Weights of a small transformer language model.
Size: 16 layers, width 160, 2 heads of 64, MLP 320 SwiGLU, vocabulary 2205, 4.51M parameters.
Architecture: RMSNorm before each block, rotary positions, no biases in attention or MLP.
Training: a variant of Muon for these matrices, 101M tokens, 12269 steps.
MLP neurons of a small language model. Each row is named by its layer, matrix (gate and up: input weights) and neuron, and shows model dimensions 16-111. Each number is 500 + 50 x the weight over its row's rms, rounded and kept within 0 to 999. Numbers have three digits each. A neuron's up and down rows have the sign that makes its largest values positive.
After each neuron's rows, "fires on" lists the tokens most often at its 100 highest values on Wikipedia text that the model never trained on. A number after a token or word is its count.

L5.gate80:523468453566499510538444416423456493535520595530448524508504450507573435501502530480552467463549411503531472571458454521379518456458467462525367528467567528499544513527444521484437485482562495476427514531340476453436490485533393505484527530483541494469456499570463498516422476506577418514
L5.up80:593479447589510429490516476430548532521478542475492528496572489478532436559470503469548457549581467454414477566482512493438510418480407437561467540518631494496590545519478511470471466527551427420464464503433515407465556468499394468493508571487580479470452537550485548576507407537548414556
fires on: " in" 38, " and" 38, " from" 13, " between" 6

L5.gate311:529509544451476497520531540460523425505604509541521520517526544456463528453443545565547444627511474455517477495531567524532476396363382506548577474468454468545428513503544480578604485510574546503583575540497394573604543482485432540510479459529549495532492484532440584545484482473512552482
L5.up311:412563569462505612601471536498506487527503525512509503544443446573541457533527539575471531489469579496542496474503478446487460467512460571534477347412525507532481517583467531554489479523602588457498505605441412476483573456368486539446517440647450418447494545469547536474531440528435569495
fires on: " gen" 27, " gu" 19, " occ" 13, " mod" 10, " em" 9, " ex" 9

L7.gate75:564520465499516407506448464565552457511466575510632566497517443504550561567543473423545546508523454484494420564526571466525514569535529538488506428461453467526503512496510594550570570544520403503521455465494593471391444454478466510503492478607430565488525428555512508493534527394522519482
L7.up75:504495461471439524487444498545499462530485452481594601583482532501542499512607506480550481509473520436471483510484460579426497549466548440484528549495454495454525523489517463452443558465567548520520510504522482443501537531552524525462526532477492528527497457545492574520511599479496532487
fires on: "cl" 22, "c" 18, "'" 18, "he" 18, "ul" 8, "av" 4

L5.gate298:438500467547503486494561418543431542548520462507415433507525549467542519583491541541487438476441527527551459558539530493503448494517482558509469470423556563404388567524493509524499476486521517444470595576517479599541557543492493479509531521567427438487487500485490472465439489602461443496
L5.up298:410465421543474464417525430565419548525399499483446436503468436524582491533483564527483501451471512521524450549517486513461427457478468530533437442453525545393407495543497461475515455503537516504540508451517461483568574520470492500538535560547506436479478378457454430490480484626428458470
fires on: " would" 51, " can" 19, " will" 11, " may" 10, " could" 9

L8.gate201:476615520527488508453491520533501494474545524538497526598525491430505483456477513435459509407522474605487516465519510547424534528467480505546544475533532613451460441480527541576511496500588540471447459497457480491465465513438537467484464449583489494555516420541421454509420489473488564475
L8.up201:467412519534525497429408468447409539502523607518507548586384438433628512440462515492617547527469544464529509466445509550474551455615574497533540493558457580442549448497598433490516508543465505588426500570488545453535492395518538494458585489495485492499494432455525478607522532542531537500
fires on: ":" 18, " for" 17, " of" 16, "ary" 11, " Best" 10, " A" 10

L7.gate268:557461410418549538452436521465511596489522529448504528570431505492542509477508487504486520447468543534411463497580511469575429342473469442431498424480560520432474556457501507515480498576508491518537577547420502451564475378511508505539483536583486580450506544491500456411459575464576469516
L7.up268:476486458555515572537464506509523557563521568517471532490469506452563554478533505485498522511568470478515534555574558443500502480529512534522478458456345472486542585488552517560456512589450495539489521547604556427577456490472452521507484475506501521509452525541447409514587487438544464436
fires on: " he" 19, "|---|---|---|---" 13, "He" 13, "ro" 9, " He" 6

L12.gate35:471498510591509540613461606479545426557525434461516515500427628520557537551492512397513502579491545492565376537561509422517543530468433473519488471542531490550501440443468471481437538519499566526490487515491439433490405536442461536515583525441516544401514456493536503456467522489417478555
L12.up35:397590459551600464544539550577556496447514505434518595557456513459535570490555544503520505519413538433552455434528558599531555517499474463493526595479522515521499498539536538462545536407516520442580545473477484485449410447435503536520558454509458566475498454489513463488495457452538518491
fires on: "ot" 29, " mon" 13, "ri" 13, " Mon" 9, "il" 6, "oc" 5

L11.gate80:452434450516479533478524416517475484484575447484400524529507470454555474491372601511479446431516458564441473487517505549420516452468534564561477445542620420521482489456562529561542446553524431514488432486456591520565460434549514430453552481419459499484407524566477562545433487477491465430
L11.up80:552463452492480556545464488544520553545506435555482512544418437489543434424544526495486418483532435492443524500485523584476477558449552368493501576534527578593491538590493501562414442486473604414517591511459444433510449524449546524468527561464517513570549486527635544493555555525481514492
fires on: "," 56, " of" 19, ":" 16

L12.gate216:509514482479546461540462491520448560560493417407422528453509466394490551519487454511475489507575431475420527539485482401511503430470471505515447496500605509537538477499436497541453593472500477454477545448477521466513485433635418478474503509517437513513571456529415525472463653506406450583
L12.up216:560554509469541487522425428538493555513504466445525436439517473490483448540476529559511448526499555465410536485535507369532567484473464513428483469461534624463552524553384593500496527478495500496406546452461430407484454520549388574489482495580514515592537464500473457432400604532413470487
fires on: " \"" 32, "st" 21, "ist" 11, "j" 8, "\"" 5, "um" 4

L2.gate162:510541401488481495509474468527514575538531477509535546491486495517524485475442589536544593544496551440536487436437513563541500475532465574532492327464450450606492535521511469445529591503580528395390446520492417551523577567487461490455532477555502413425454546631545623496455488433491540506
L2.up162:516502491497494499519485458544478570558493491511533574445517558545482457501442579542513567559515514437543484384461525503508484488552505570553533364490509457550504556516518458453557611492531506389379443538495472539549544556509485505401549440538497371391493584585499611459470481417469533547
fires on: " gu" 27, " em" 18, " Em" 18, " prom" 14, " ag" 13

L13.gate116:565549480469527477471509485562468454460547425467481429537470550492403551423479490422491430472555513472486499534479477451430643467527566477445447460540477480563468510519498550525503495458543412521379521504503526499529510487468596419445551493468513451595480572556457564531485623468454500491
L13.up116:590526551495545522540481423506506553470589429485444482422508516549448540457556389474488451576613588424513628468443495550469541552511597562491541529541383485529436521476487434532444486438488476572533538601445466589458575486467578481490551558580402514498524524557409474446449541488519474500
fires on: " p" 81, " st" 11, " disc" 4

L3.gate23:477468524451432513537547481557452445468513455499448509418486482502459504667512485486566505477565474464644491462541483464480480566543530550464499445497538560510471577538474457384423503477531523483539519523462414506529441478446563532485394502434587643479510490631593527506507502537581427547
L3.up23:461465438472440507522565536505402562491469531414493481340522572457523523517554524509504512485569433515460412540575492502547504657525496516534494550501518458494570494583511404471479571435585496494521523550444516503567485479420512478523534469462614553601508487568480525446640487458552565530
fires on: " small" 17, "reen" 12, " engine" 12, " old" 11, " different" 10, "uthor" 10

L11.gate22:431534528496530438492587570439587499551411501545359513527576515478555448547445456510558587504432423592475496504460552520459535575460428618535483484539447539568606466449461473545565432488602556593489442632439533594497445399534495467493511482505514505470451502549494430577425464514479458469
L11.up22:494603539493468518423557449492514548406535518536432491498582459428596478486432574482515653500470563453531508509499531547409475555507510527559548473528506507508470522482480453524521539434546499523450547588505454508553586472517578609480565561475470360497580479586531484534474416479579440522
fires on: "\n\n" 32, ".\n\n" 26, ")\n\n" 14, " |\n\n" 13, "ate" 4

L9.gate306:484542480524565514558482577507508516532422534513471479498499549551561508473489452524467520492459528464513452452547451558476490583571481520447340515513419507528430504530503496473461404514534610547442424539511483454506405508489356518440541470441498506503466467508587456448446441444574498583
L9.up306:497503580519524465491511522485494538600432493429461483503414478545578552520494455536481488573449521419522409471536464534494499475540424518465438538569493497486526494511481559493577437491551556492422509501531509503437425445508424484411540594588543553443442533525585573489391479429598519567
fires on: " over" 44, "ong" 13, "arm" 9, " in" 5, " head" 5

L3.gate287:504479499531458533493476449493465527511527522494455468500453525536528503586428545488451523486483486405483419506462385432487487465502432465502509541487490592490559490514515547493463544436464513505499504527530532568542508502525473466503471496549468490431520472546501419626530441510606545514
L3.up287:402416504397617439591547422480537482428520471475537523497515533493532533489507487507551522552406576511459482542479543445438495453535532595528494421563393490476481425463455547509519589491484491517396445398508479507467562488541537464505497516391524525452626571537494548410512439447583419551
fires on: " she" 50, " he" 43, " She" 7

L3.gate224:451501534455451522492556512489502482543525490443531503525503483457499415473446439548476619523456544481448516494458459446478495497570515484565474460513559528484526497506582478467509461560534565537485471489570461535463545538519427469495525561550568528458427484536491477415418427522605497406
L3.up224:476453562456510443492482504481495376558544521458439537507504553420462499513528460511388450518495516451489504502525505396512576479487561422454481479511490500510536503545535455512490484550534539500445495560553518529465530564428453449614476541503515504381489449490430512385443396447554495493
fires on: " which" 92, " ty" 6

L9.gate175:481498485543584466495434518593488495614556399533473423471535504503459528507544525582400436478498459527564490450461453449430528454487530416491526465483518472454419498398473408492463545508504421502457565586557559507500535562484620497596529497527465502438513540421477522592455500439542517393
L9.up175:441512498549430468516459485518415520547520454530570464499554442559483459476556422534504488419539467504498452516502501523484519549509512529403511363483485400459528443340491485488559445404497501438501522432433553467423438554491596547529566446483478485464555549480585516505520495546599431592
fires on: "l" 33, "L" 31, "D" 18, "m" 9, "cl" 7

L3.gate282:469534517521487452491499578508501525601509473608533499470424540531536557471466538517404496492474473470477525524485390494499453542455533529540520485404484460411499525413474487417437474471509540547454493562418551525593531526532496537424454427512567462529513505496474486526496408383354510431
L3.up282:455518485555518406530530533438479481581444503574486570471451537573524564502488564539465547460540469492493498542505383497513462500477527548571500478491461393351453548429511503434459438463491546496497467543460516488526524534499491566428477441494549479536476513569512432514473460454392518455
fires on: " High" 27, " high" 22, " new" 16, " water" 15, "air" 11, " large" 7

L12.gate20:445511557479424550506382466448583554462500566618583521458532556505569460520414541460556558563484551529481524437505409443540491524502560508563568469594455482532491495470588423535456507461506473419459389454511482464508486426581439570408376514426532500465484547500577491445436463498453504546
L12.up20:451554367574426575487455518477526507536447523447475536509510454533576453497487568374510590528481541471458553501579385581502484466423481508457510510542444475449582456395499518547474527437529532431511439521487444465483518482431477425482527475479569561460459540508487547606428540491457508587
fires on: "le" 11, "at" 11, "er" 10, "il" 8, "ate" 8, "ran" 6

L11.gate248:474410505499562506495520553522587513506467467612625517429608513527413473500595571411495418500527469547582451543487456586517470480483506500527499505509479482587511527523359508510442443535520499537503489450399493440466496539445438454474515419514555488483594425487507456531524466557498421454
L11.up248:522517468574471498495569368472439465530596491520533476411495471544494572480475570499412542480449496481431530546510501432560552537503438432492575471498487421440504604495469561527481508467453608524501562427585503510403489488543481481497510554565503415470524579524507471464475458559423478438
fires on: "h" 22, " is" 12, "." 10, "gh" 7, "il" 6

L13.gate283:508491555466487511592435535452479548481497474498492433422538551489528491492491618456505498514460471511507576425495586541434559567519439490499491527456492394482406557475343434463602443475565514545495501563489606589509473509522588451448529631463412516484546498525551527509494459443502473448
L13.up283:427469470459498482429495543503543529589454515606380573475547520528494543528548449549428488577451477517539466479430551557455540486508443481463528602462516478579483501531513485479478425554538494506535469495542495507525562451542453632544483452482412406447649438509486474554587464472510480499
fires on: "20" 78, "m" 13

L5.gate176:574494416644438458510512444439512493479471444495431416547562520521548540456535491505491516447541503434507539494498498487516551530527474426447525508490565512551544487487462504483532444446567509572371475599552481435469442538570510454443485549557492427574383419478413583525519542555463547533
L5.up176:535552510490483448402488488407483536512504508458488490499487499536509485437581461487471537477539498498469402534555612561501440476443560501463505512565584487580592471600457549468517478482562484467455572560482518439463464500596465450591483533560577546544344501559540457540484532489457504530
fires on: " in" 69, " from" 6, " k" 6

L8.gate95:524510566520444455461620525456492571543442540491569513475522447440445485540322449538497392632472416508496494520522589479526556529509477520530510548435498481471446534585511572472415569491469517597559454507412528498399449520530468483519503440499497482568553593459513614426470509473479609466
L8.up95:474656510546461539500551506559518526444509500415536541464463561533592476517552429516485558507430524526512493400460530456411526509477523494437554522488543345464438486516541480517428576569563524600522516457489555497484460537457504559442410505494521507581409535502537617452498397578529483482
fires on: " (" 14, " a" 12, "w" 11, " =\n\n" 11, " is" 9

L3.gate21:508490443547554575584526504575444518560457402498498531445407509522436585419524539502503529516439480428544526533507467432579427511464356477619463494420492478464493495415506486425476396471550414463419512491490452499524545541574461474509481520600471458406462448538522422512493503560465461458
L3.up21:469452405516496467610535581515435456570442392487457510491443529540500557486532547545550518590425529459512437560443588469544506487487421474581487535451510495489449516427527596503448439498501451444458539568451406427509550530553456533484450543560502400501425489532567404493526505565446484494
fires on: " en" 40, " can" 28, " may" 17, " Port" 10, " port" 5

L7.gate194:500493476486573550475571445391492497443473506427495446481469487469468446544590488399445522382533567510509477558522479552434506455533491569568516506554385520543354419506445484474458508505500442471468524495541486435502477557486494497445598496489464546545540523475484593593409508506535520502
L7.up194:501558537501571603408527399510444609504495497469375472478519541533522474462482480393456569428449420484517420485609498495529381539567535527475581481520515421452446502501585460581452505494399500545538519453478544544454541477373525533470508558488490522522497433473445510470537509433453487551
fires on: "w" 29, "ot" 25, "ig" 9, "aw" 8, "ats" 4, "its" 4

L5.gate170:436449431530469471509394580540531542486537470445487447492476493518609447483511454518488464545511535546372520474458476465453543396472540472466443446445555519489510443455455495488445423458545534518484418499449474547529403546489538473368455383441482431513444539583569557516526454537472504486
L5.up170:458433412561466552562485491540606472404515508482529432574507506485581408533485498513473482551492474456426522533557551448408516460553475484467424560529519530461529527473410402627495595478483511423499506514503452461449475392547570506548491517495478478427480500526454453443477462595542427455
fires on: "," 88, ")," 12

L5.gate255:600518600538555432501524562525474498438469536631458481466611485481575478493462493457624461463530445521567445492459491460466492484437529457525426459484427493447527443468456471491433591494441493455483546552526534505531443543509468487501474504604458412460549418495477484478440585547416376544
L5.up255:585503573483502430507501533570551532508454503568424487503548419480539504485468462495600471457544480464520434485502507439507486479434474424495471492474487554468556411518404461534499576398451541519535563541442468549527447555496432413520453473580494483486544456528480450541471496533421377483
fires on: " On" 37, "On" 27, " on" 15, " bro" 10, " Bro" 7

L11.gate33:421479524493543467488418495558440510571519483598495537501456576513521532533519485459479537497402519558472539576543501490467532543528469410498545565604457438494476468422477486551432535543529467584443504468505525558519604462576465531617542502550564477391542539471477518508468430456536447514
L11.up33:522602511481435523452543440543437517552515523501483502463412504489533518536513464453494611426508545513443529466469528524462453562532576464444543470535574480646534483490479440508395552472481471464482492467495566436471478520502605499457517522444497577503557638418496471437568512517518521498
fires on: "m" 55, "ver" 12, "g" 7, "en" 6, "n" 6, "l" 4

L2.gate265:622452510524432446510485496521538530499445459433525463386560571578526509483444420499511437573510469508509534549547457446511570450483519576572486496481485565636545511523506531509481498523554499529496461574460475536515493450542521583535484471504525495559455534488517471526464335421484432575
L2.up265:524453492532431493485509548445520534435541481441523512461584536564573536443467501484572503625505517615541465545522476511548565520453569585470496483530415490657476501528443611581521557562568524487499487492516438581497441433511471475582498536514549466597434529477497519486505400512462473464
fires on: " pl" 46, " rem" 36, " rele" 9, " repl" 7

L12.gate218:469613598550482533498494534491424520521528536538429513458444519535491500491514465510477564522549514526476540457473588551515572441504451441488510438463466521529448492470502500413435445558578491487475520499453542530560496496544502481430535574504468376546364494564563639539585449533437571602
L12.up218:480523489517450525538500538534535466530494590512543664474457639509466525424453485553535406503490484490414507484472477542429588478447393475429552483503383539544441444545430480514512561541497471457593426536510562459454554547526523490473472481517527472461486473513437488535508483500434536562
fires on: " a" 41, "ly" 9, " not" 7, "ually" 5, "very" 4

L13.gate51:478449418439507649451472442483506581442575499513574508475497618452483441520591529500459564559511451558458452471520547518483433433486483531434500427471468462501564450371499515497523401448548508553451447551574457504455444454528469457478549463548511462512392643537541529474487429525454499484
L13.up51:491483460416481457371504406501514488460454552504610573490603590513533380447430565470561566518505507569443559613489430512440448580473529552422532458491509489449502481392572540557521395468502533484450545503588464407468518477454408438499571513483535551547468513513569486489484524513461536545
fires on: "el" 22, "at" 16, "ay" 14, "od" 9, "es" 6, "le" 5

L7.gate3:571444474519455473470487433529549513476493489540472477482553449400469527502506542495413552402509575440490625458493453461496490479523547482502508507533567546433591479559573407392575521498489465601474528402463515420650491493447486497446546534503445383568474472539413434580519537530530513547
L7.up3:439419509560598558487545476569504440502464489466463559489604641464580421512523531568551438501521539532462503466559495433455530453467546467571520436584483639500544528441512448449498521520562467485456568518407478468475502476473476580560564563540586403522612502485480563517537504506502515457
fires on: "ed" 13, " of" 11, "ative" 10, "and" 9, "osition" 7, "ared" 6

L9.gate80:513532533486539484484562481559500463490514518580389501462469489422470492424500502514518448474438444588618459536461533617491498556443497519507497529557466490516545510444500496477449466550458405517521426496461513562549489429495569466497495447423431410562582459487550512525580487445482443607
L9.up80:502659442474524541541474396455555486535570521498447476509604556430555510460472481467533514487430519416542472495535437558457448502466535534580501476539497486558520496457573436541454525537518481471595499487486515492576492371508477424527489479483497475500540493472564445600544453362399451480
fires on: ".\n\n" 49, "\n\n" 27, ")\n\n" 10, " |\n\n" 8

L11.gate313:468520433518519465474536530467537564451527496562478613516567568459540543449341417458541527485484379475500515522507497494542482575520571528506451481495556505391476521491534510520543501456607540538470496554535514556468426532484582478424547543426451422567391517479446407556487588551454505506
L11.up313:489517403470451507410521451501406564549524464480531494492454474423575586431467511510472552441536546403495460478532492497478534586468524420521472514491479602535457433603574545530525485483479470563528521485544474467474506537586514389531522430544435398521627493559574546496395540552511433580
fires on: " of" 57, " for" 18, " as" 12, " are" 4

L2.gate66:463362467479499504510479408452426516458512536482439459457444583479489515530487524543446520449463490540421453485571495500468568523438507469509472505405479512429399518531550486431539609514572480424426483565556488485493517551449504592517468528632516469357525430530413546499441496534599495483
L2.up66:467425502569526518561498445536443499420432437455469471541495459444421582569489616530528535518438511512459462490510568457466492546512547605500407439451353498461427507608457539500516552533526531570417497651641503479474524551573436493522456542501407477475460556491523424548521542484500484545
fires on: " they" 32, " can" 28, " may" 17, " They" 11, " she" 7

L2.gate211:572574507528472455430557490493487482491493554563496463433523483418407575445522476407533558504475448477457519490451376498513498492549543579473537479480516401564471630438559531525548447482449449520451603478464446515524440438633507430484515553497580423456400533527502508481453501471460404549
L2.up211:447451595567548486437484561526509495573443550537483514449604450491587498471465507474435502467476482557502434542497527501465623490530482531427550430492554458460540430469513484494521520486451574486539485527474469553526497610483428454403538518571441523566608419528438512555510477578474468543
fires on: " On" 37, "On" 27, "é" 23, "ust" 6, "iginal" 5

L3.gate233:499566585310472353491542603537536525547466560505402452435581480537541510490419466452410437523466455508521405516578433498523509482470490567510497463479402462503440539454519492388506508446447480557495527501476514490530456574521507535492468483518555590453494528530545507523471506561505438532
L3.up233:455524554428485424466537636483513496496467520529493429439510456573450504523470480499468483558445369595471402463524485470561482560447360459540441430442423476484603544482531481393492492456522479551513513514416452547451499494512547602456495499567524510498465512514565490514438496535495520484
fires on: " new" 35, " high" 22, " sing" 16, " Sing" 9, "66" 6

L12.gate188:461434497559482468537558537423398522384443529598567549536496536487540498532445477531491424589426496588463534428513468544518503473455537481497427559436583484474519484473541497564461618526558487439497405517530518448473418455496568483541564455544494422440495556522549452537480549557453633402
L12.up188:435518500552529512499416459465462500481469555629545502538431462382483547505570565422460530549360575492401444424458589537510541492520482503498508475500448425583489525521551486496503543473609519493541513485456500480620502437436533507496435406490488429490502573544427557481535524506523599414
fires on: " a" 37, "oc" 19, " an" 15, " the" 6, " is" 6

L12.gate10:543536462496483589526406492435475565417437497464553455494444388518496513472475544545584453421514529581422464567569534458501445443457538480418548482430483513417620500517502496546582599527543539439524578470415540534477478462554506645453613448490445490522522441534468529486563486437659489516
L12.up10:554473445565504489470475532445515537465501404445545421518388407483486521420535448497512492523497495575460522546467466500543485470480521486497506493469529544405530450557445574505448593557449399476496486416561534555492455443533476535597543522524447580422580549504581438443543492492588486532
fires on: " he" 41, " He" 34, ")" 15, " f" 4

L13.gate146:507469494539584551572439522535480550495560539513454388483507566512494529552550597483605475555479529508509466566383540494509476416530512600350448550498528482500528498493515462490482438567517488472435423506529497500481529475486485387485464537442492431522506559456445538495595355522493610458
L13.up146:523556469527562467508497529491559594515487454510479534424488520587519614505542537530497494480521581513487541606497508455463599441509475512420488537508423492454456526534587464507431435500533491617512532517381443533426522479427486552412554530522579462513469460496393555517537500500440470512
fires on: " st" 45, " T" 39, " att" 5, " t" 4

L3.gate110:543515467449412424484477440467492460510520590483468529563494487499527499482522437561537525400451496601527528441577496460421507452534562564565461382547396594480555423524512410460490591482525491515474589514524571479442500538559443510489479500531430498485465472540479523481424514575508477487
L3.up110:471547485454499498534513454508494435628504613460460581570415474482470492447485471575539481401479512553525477500522471512414528436526559545621430549540535463436541471477622458487546511512448483538458615481498510527464508525546514569532541528557374443392425399535435534474425464533549529526
fires on: " Rep" 38, " Dep" 15, " rep" 12, " which" 12, " sec" 11, " adv" 9

L5.gate77:535451464509434532518576528582578418513421455535563503521497513517488441523429629437597430523438551459436507536509582453553476457616478513530475488471436407565535489464471563505497436550496531469482436556567528467566411436542527493534567479400518574506535472514470508588516498560439550445
L5.up77:457466448600508508499508468450497451376485457508520461555553489577487521405471478470576508548529531547498534570502472447507588383448487499481468543441504519565489443459478480425537512507604643456544437421578538528536522452536551418478515495506506465462509383468482549444431465560437485459
fires on: " gr" 37, "gr" 30, "born" 15, "ount" 6, " known" 6, " born" 5

L5.gate53:503530471583401555499514463478629487547434540533482495456585473463511515581487413406545505479495456444503416503481442496593523501495542532636493502435469436541538517358521422496511530490534450450438517546563487496466517434482531491465532421404542510475461599513494456565483536520551489499
L5.up53:437436438500522522504487457527503564496554529559509379397477465576492541460497459507543545498559506484474468547447514400501496499394504503532459602443542444642390501491456427501514477432637625440544495554558556581451511455535460433475554462495481549510506511525526494557520540517432438467
fires on: " gr" 40, " Phil" 15, "gr" 15, " n" 14, " equ" 9, "arn" 7

L11.gate109:504522478466482461588564638544542508562538506536428455461595425428496370528464465427458490489508499461552516412405470447523498635487428522491511458470456466542536527543475430441512519495601538475563652488450450521506583459485508508498440431402457571495511460577496423505578411545468501529
L11.up109:465382576488472499519479479524547507571461443502532455419594516481492499505527484505451526572465450551538516485479556414434498580373433518466528604489409561439456595463486569489455546491539493440587534490575483461485455473497510540518413486410472593431535510487536615514627513505462422535
fires on: "E" 31, "ode" 8, "gh" 7, "20" 6

L9.gate85:585487575538442580508521444436521474502531486424485523530529509510462465618550591503667463555601411528560384451536461512485539558420580486475479528518488463460483521404543526444563504556509468438394449506499605464531431482528447415459521523450417482511489437567530515475564493498487495447
L9.up85:502588402521510427532540570595506451529481539488604579471449527510527519610475509494566567512579614449456524529461430493518472526442411502479522504505473447545434521525592495433551577501521578499539510449563520521458529545521551537612448411522447435609540506474463609420554418458527526514
fires on: "at" 30, " and" 23, " as" 12, "et" 11, "os" 4

L7.gate72:460567487481530502595551355561427537462454474444467506421574457523416446518589569552440516550542506603501531490548542426467459485491572528426530485498467516467470469425496471561483540468392596409441450537504525477496420447546484481498555545463630406521489534453517575538491498412481500443
L7.up72:362514568562531578511526457494552558444504522362432478544457450477554520551511485523398537427534470449586582560498488431502500495500502504445510490530542455487494409588484506481464527537395536464547452555473544443459485537479508506588516537447592513506548527436438520490483462553496428458
fires on: "d" 12, "ist" 11, "ig" 9, "ak" 9, "ink" 6, "it" 5

L3.gate64:497491411457480559577500406550470489521404486624443651562497463360498495441452502435477620500401517538469609537590609510507566481472521480481448475430476427607517448516486430505528444486434440520461464474514502466545532552451481507510515577494521519455447479381444543439433518434534537499
L3.up64:507492436549531475491596390405497494462509428511456534492505544438515519527513518463447566472493570480517569506474586458418509554512548429507512576510613482517486527569496519406568528591484556499550588469475517574476514532372470531491501554555481548471486492448430384388368416535531579470
fires on: " hel" 24, " ty" 16, " join" 15, " stud" 13, " sim" 11, " stand" 8

L13.gate309:510552459527576438518477475475374546497506549553585475486513442540514519469433456534437582476514498588376532378439466405469472421544618486505457493522406581507507519536509560478449443597453576486427436506480540511585574501520535499547534519465501456542439628493519561486582506517482513389
L13.up309:389454419558486598473536544530523511459527474539471507485412421618564497457456508521470506556554516479480585543523453397446452540536562470510449487411511454550409549473547481430405446555438531522568416448363519459532503507453530486506531485514445467462442474580507407495552443448494490470
fires on: "l" 19, " gr" 18, " l" 11, "pl" 10, " Sl" 6, " sl" 5

L5.gate28:538480431526513506535484558458476555480545564417473513467497425477487481541521426491555568505441551450430501518523464515450446436545427459447417455591594470463573506581486499562491489460545577464578496509437494446497367483551589496503491430585456455438525470570415562497544489490582487444
L5.up28:472456495555595494447471442490431548408432517607458413433516525506576487529476502472567529429485583461434534499565515546456504435610499460482509572477573459497538477513452552539532420472500533604529421483516427439567426460485564473489444570525573543404476554475517458472470419500473397522
fires on: "," 73, "^{" 22

L2.gate268:383504526468601589543495536561398409464478491540493540428483492502451588494477522459395523520529498533538564574492525501500529471531564586569529503504499484393493547491549582511441483531479526487456555546548523403550534469528611534547487409471562514504498474422542479597498454411541496408
L2.up268:563549532518502399491569484592451416536470561471414553436446498464553500511456508529447451405421433455509545453462448548531564496490474491556501426515397476409561562503490488578526482552428544492438545548482500536564605420487521547503536365467617507487558550556484452571483506418529547410
fires on: "ical" 22, " public" 16, " Indian" 13, "ivil" 10, " state" 10

L8.gate35:554487566486516515534429571445456550453423518485532446394430465482506483529441513450465493432539525482584505423491488484558578479544505492612548560460398617500437459523509496440521499564482485437495446464572420462533548506464479435591497569475546513506511545497379499553453417488470446478
L8.up35:409543456535475455454442533547423466526460499519465505567529440491529484549535566419556502567545611460487515455533548482521579487574497452442414539454493498433457555550535455445451403565432552484445480511477607563577461452561476581551448502520479460536415516472515581453603481509491463407
fires on: ".S" 27, " br" 25, " th" 11, " sl" 10, " Sl" 10, " known" 5

L2.gate226:529464485560454582635617507468499496479546409531485577486430427465392499513504535516541550466416501530474661528466582508505426464465514538524425497399439555442443543455519527486497420422488466554491424458447500506442491500485493429517511484509484465542503486513503494520420541546488444543
L2.up226:547487462489461482551553598498490442472503433508487520416549508597425537473587510532495505471461386491490627503496511537532500501481542525515494365556442545444514520516511476431432449475437448504510430554419490521468540545589509496501386596422491434536441491591501491538452501487404488493
fires on: " Is" 24, " port" 17, " Nor" 16, " sur" 15, " Port" 10, " estab" 7

L8.gate288:497522546501563459558521497478494496519466576471502544414501509426398543489470443561533572527539400530475474464497534564446476509458468414542510571454459530429513402504537518576435478524487417523482463472450499485512502531495387443428523585612400441490549480602444577495591523521427461542
L8.up288:502550423476545430583494468592523468554530515417442549515476514442500341514550471589485484579550524506458456494519545537489500484431648424510515518468537491511495448539500527544482514455399437461583470465479482434578452507614448462438498571524462498457447520459530527474517516507444470444
fires on: " bro" 28, "ens" 14, " Bro" 12, "ig" 11, " ob" 11

L13.gate59:454570410525556527527472502536493487528507553427457498470452529485514468551510556532495586505469512514464525571420522590453587492447547499428376614499469541599498460492449462421520589458442495435536482513487450588558474527527414496476496580451458441453517518599579519558539487488536480511
L13.up59:549514514472599539472457458517475522458511429494472581479529490477482518438520436385517420506490488433507472523571524460417458490468437618471516475519438589465487530516486422519465512580445488451555445399423480472418508505532535467457495555542513440569478575404558452547493521617493554483
fires on: "." 47, ".\n\n" 21, "," 10, "\n\n" 10, " |" 4

L12.gate8:529558497473534488467376531532486578477485507478485431493429488532428485471485497477412530519508466572494459578564607479434460532468512520469416589496471461556427639542488474484503564579470471549534430416573433482473459510492578458505495581435475541509492548547497541470532548494553493489
L12.up8:474469488451546458552482525550461566457450471446533573550531425493406464473494493534449582490531477475447482545491552459501503516540483505330452411465576462457541537580575443477552464553497470589459392390523447523538629525465477530491557454481443395458530470487381491505519418535480504474
fires on: "m" 16, " St" 15, " st" 13, " Sp" 9, "ic" 8, " m" 7

L2.gate256:473548509496444519499426440532504605514554449502455440531430535561498571463454562549489517463448535412482660467497434511479429511428503570564558482585422588447462537571537384503574454428530499480457507499507516526529566567506479419510483579494514491505373527519437398377482485506559464424
L2.up256:557550496572511379515537537465514535473467539498451405524473417442513497389476425465382493535437478546520495607534471524610606476569499549473427503528578490529509427496566483603584547450461505507482516545588528567457510455568561422527475407542469564442509500424466542554536531519480400511
fires on: "-s" 20, " Des" 17, "oman" 12, " Roman" 11, "-S" 10, " Be" 9

L12.gate202:459459494527545538434581486498542523537574491520404527538520519496455471501520449498546481474447462530480596496480570524443557579412507494382467529405510501602505500496454441510507474557529416512522356518488557624475498562566598537476559525556501421516490444570557599569477577524498502555
L12.up202:489509492569579548529510517464556490497529540495399440561570481477560386511452461374600539491456493518418530497499485554484496498553427554469504510529454519574474585497498481544526444506540501471549445552552488467470519559602510476460568564441481481527530534471520469661529506450535474429
fires on: ".\n\n" 68, "," 12, "\n\n" 10, "." 6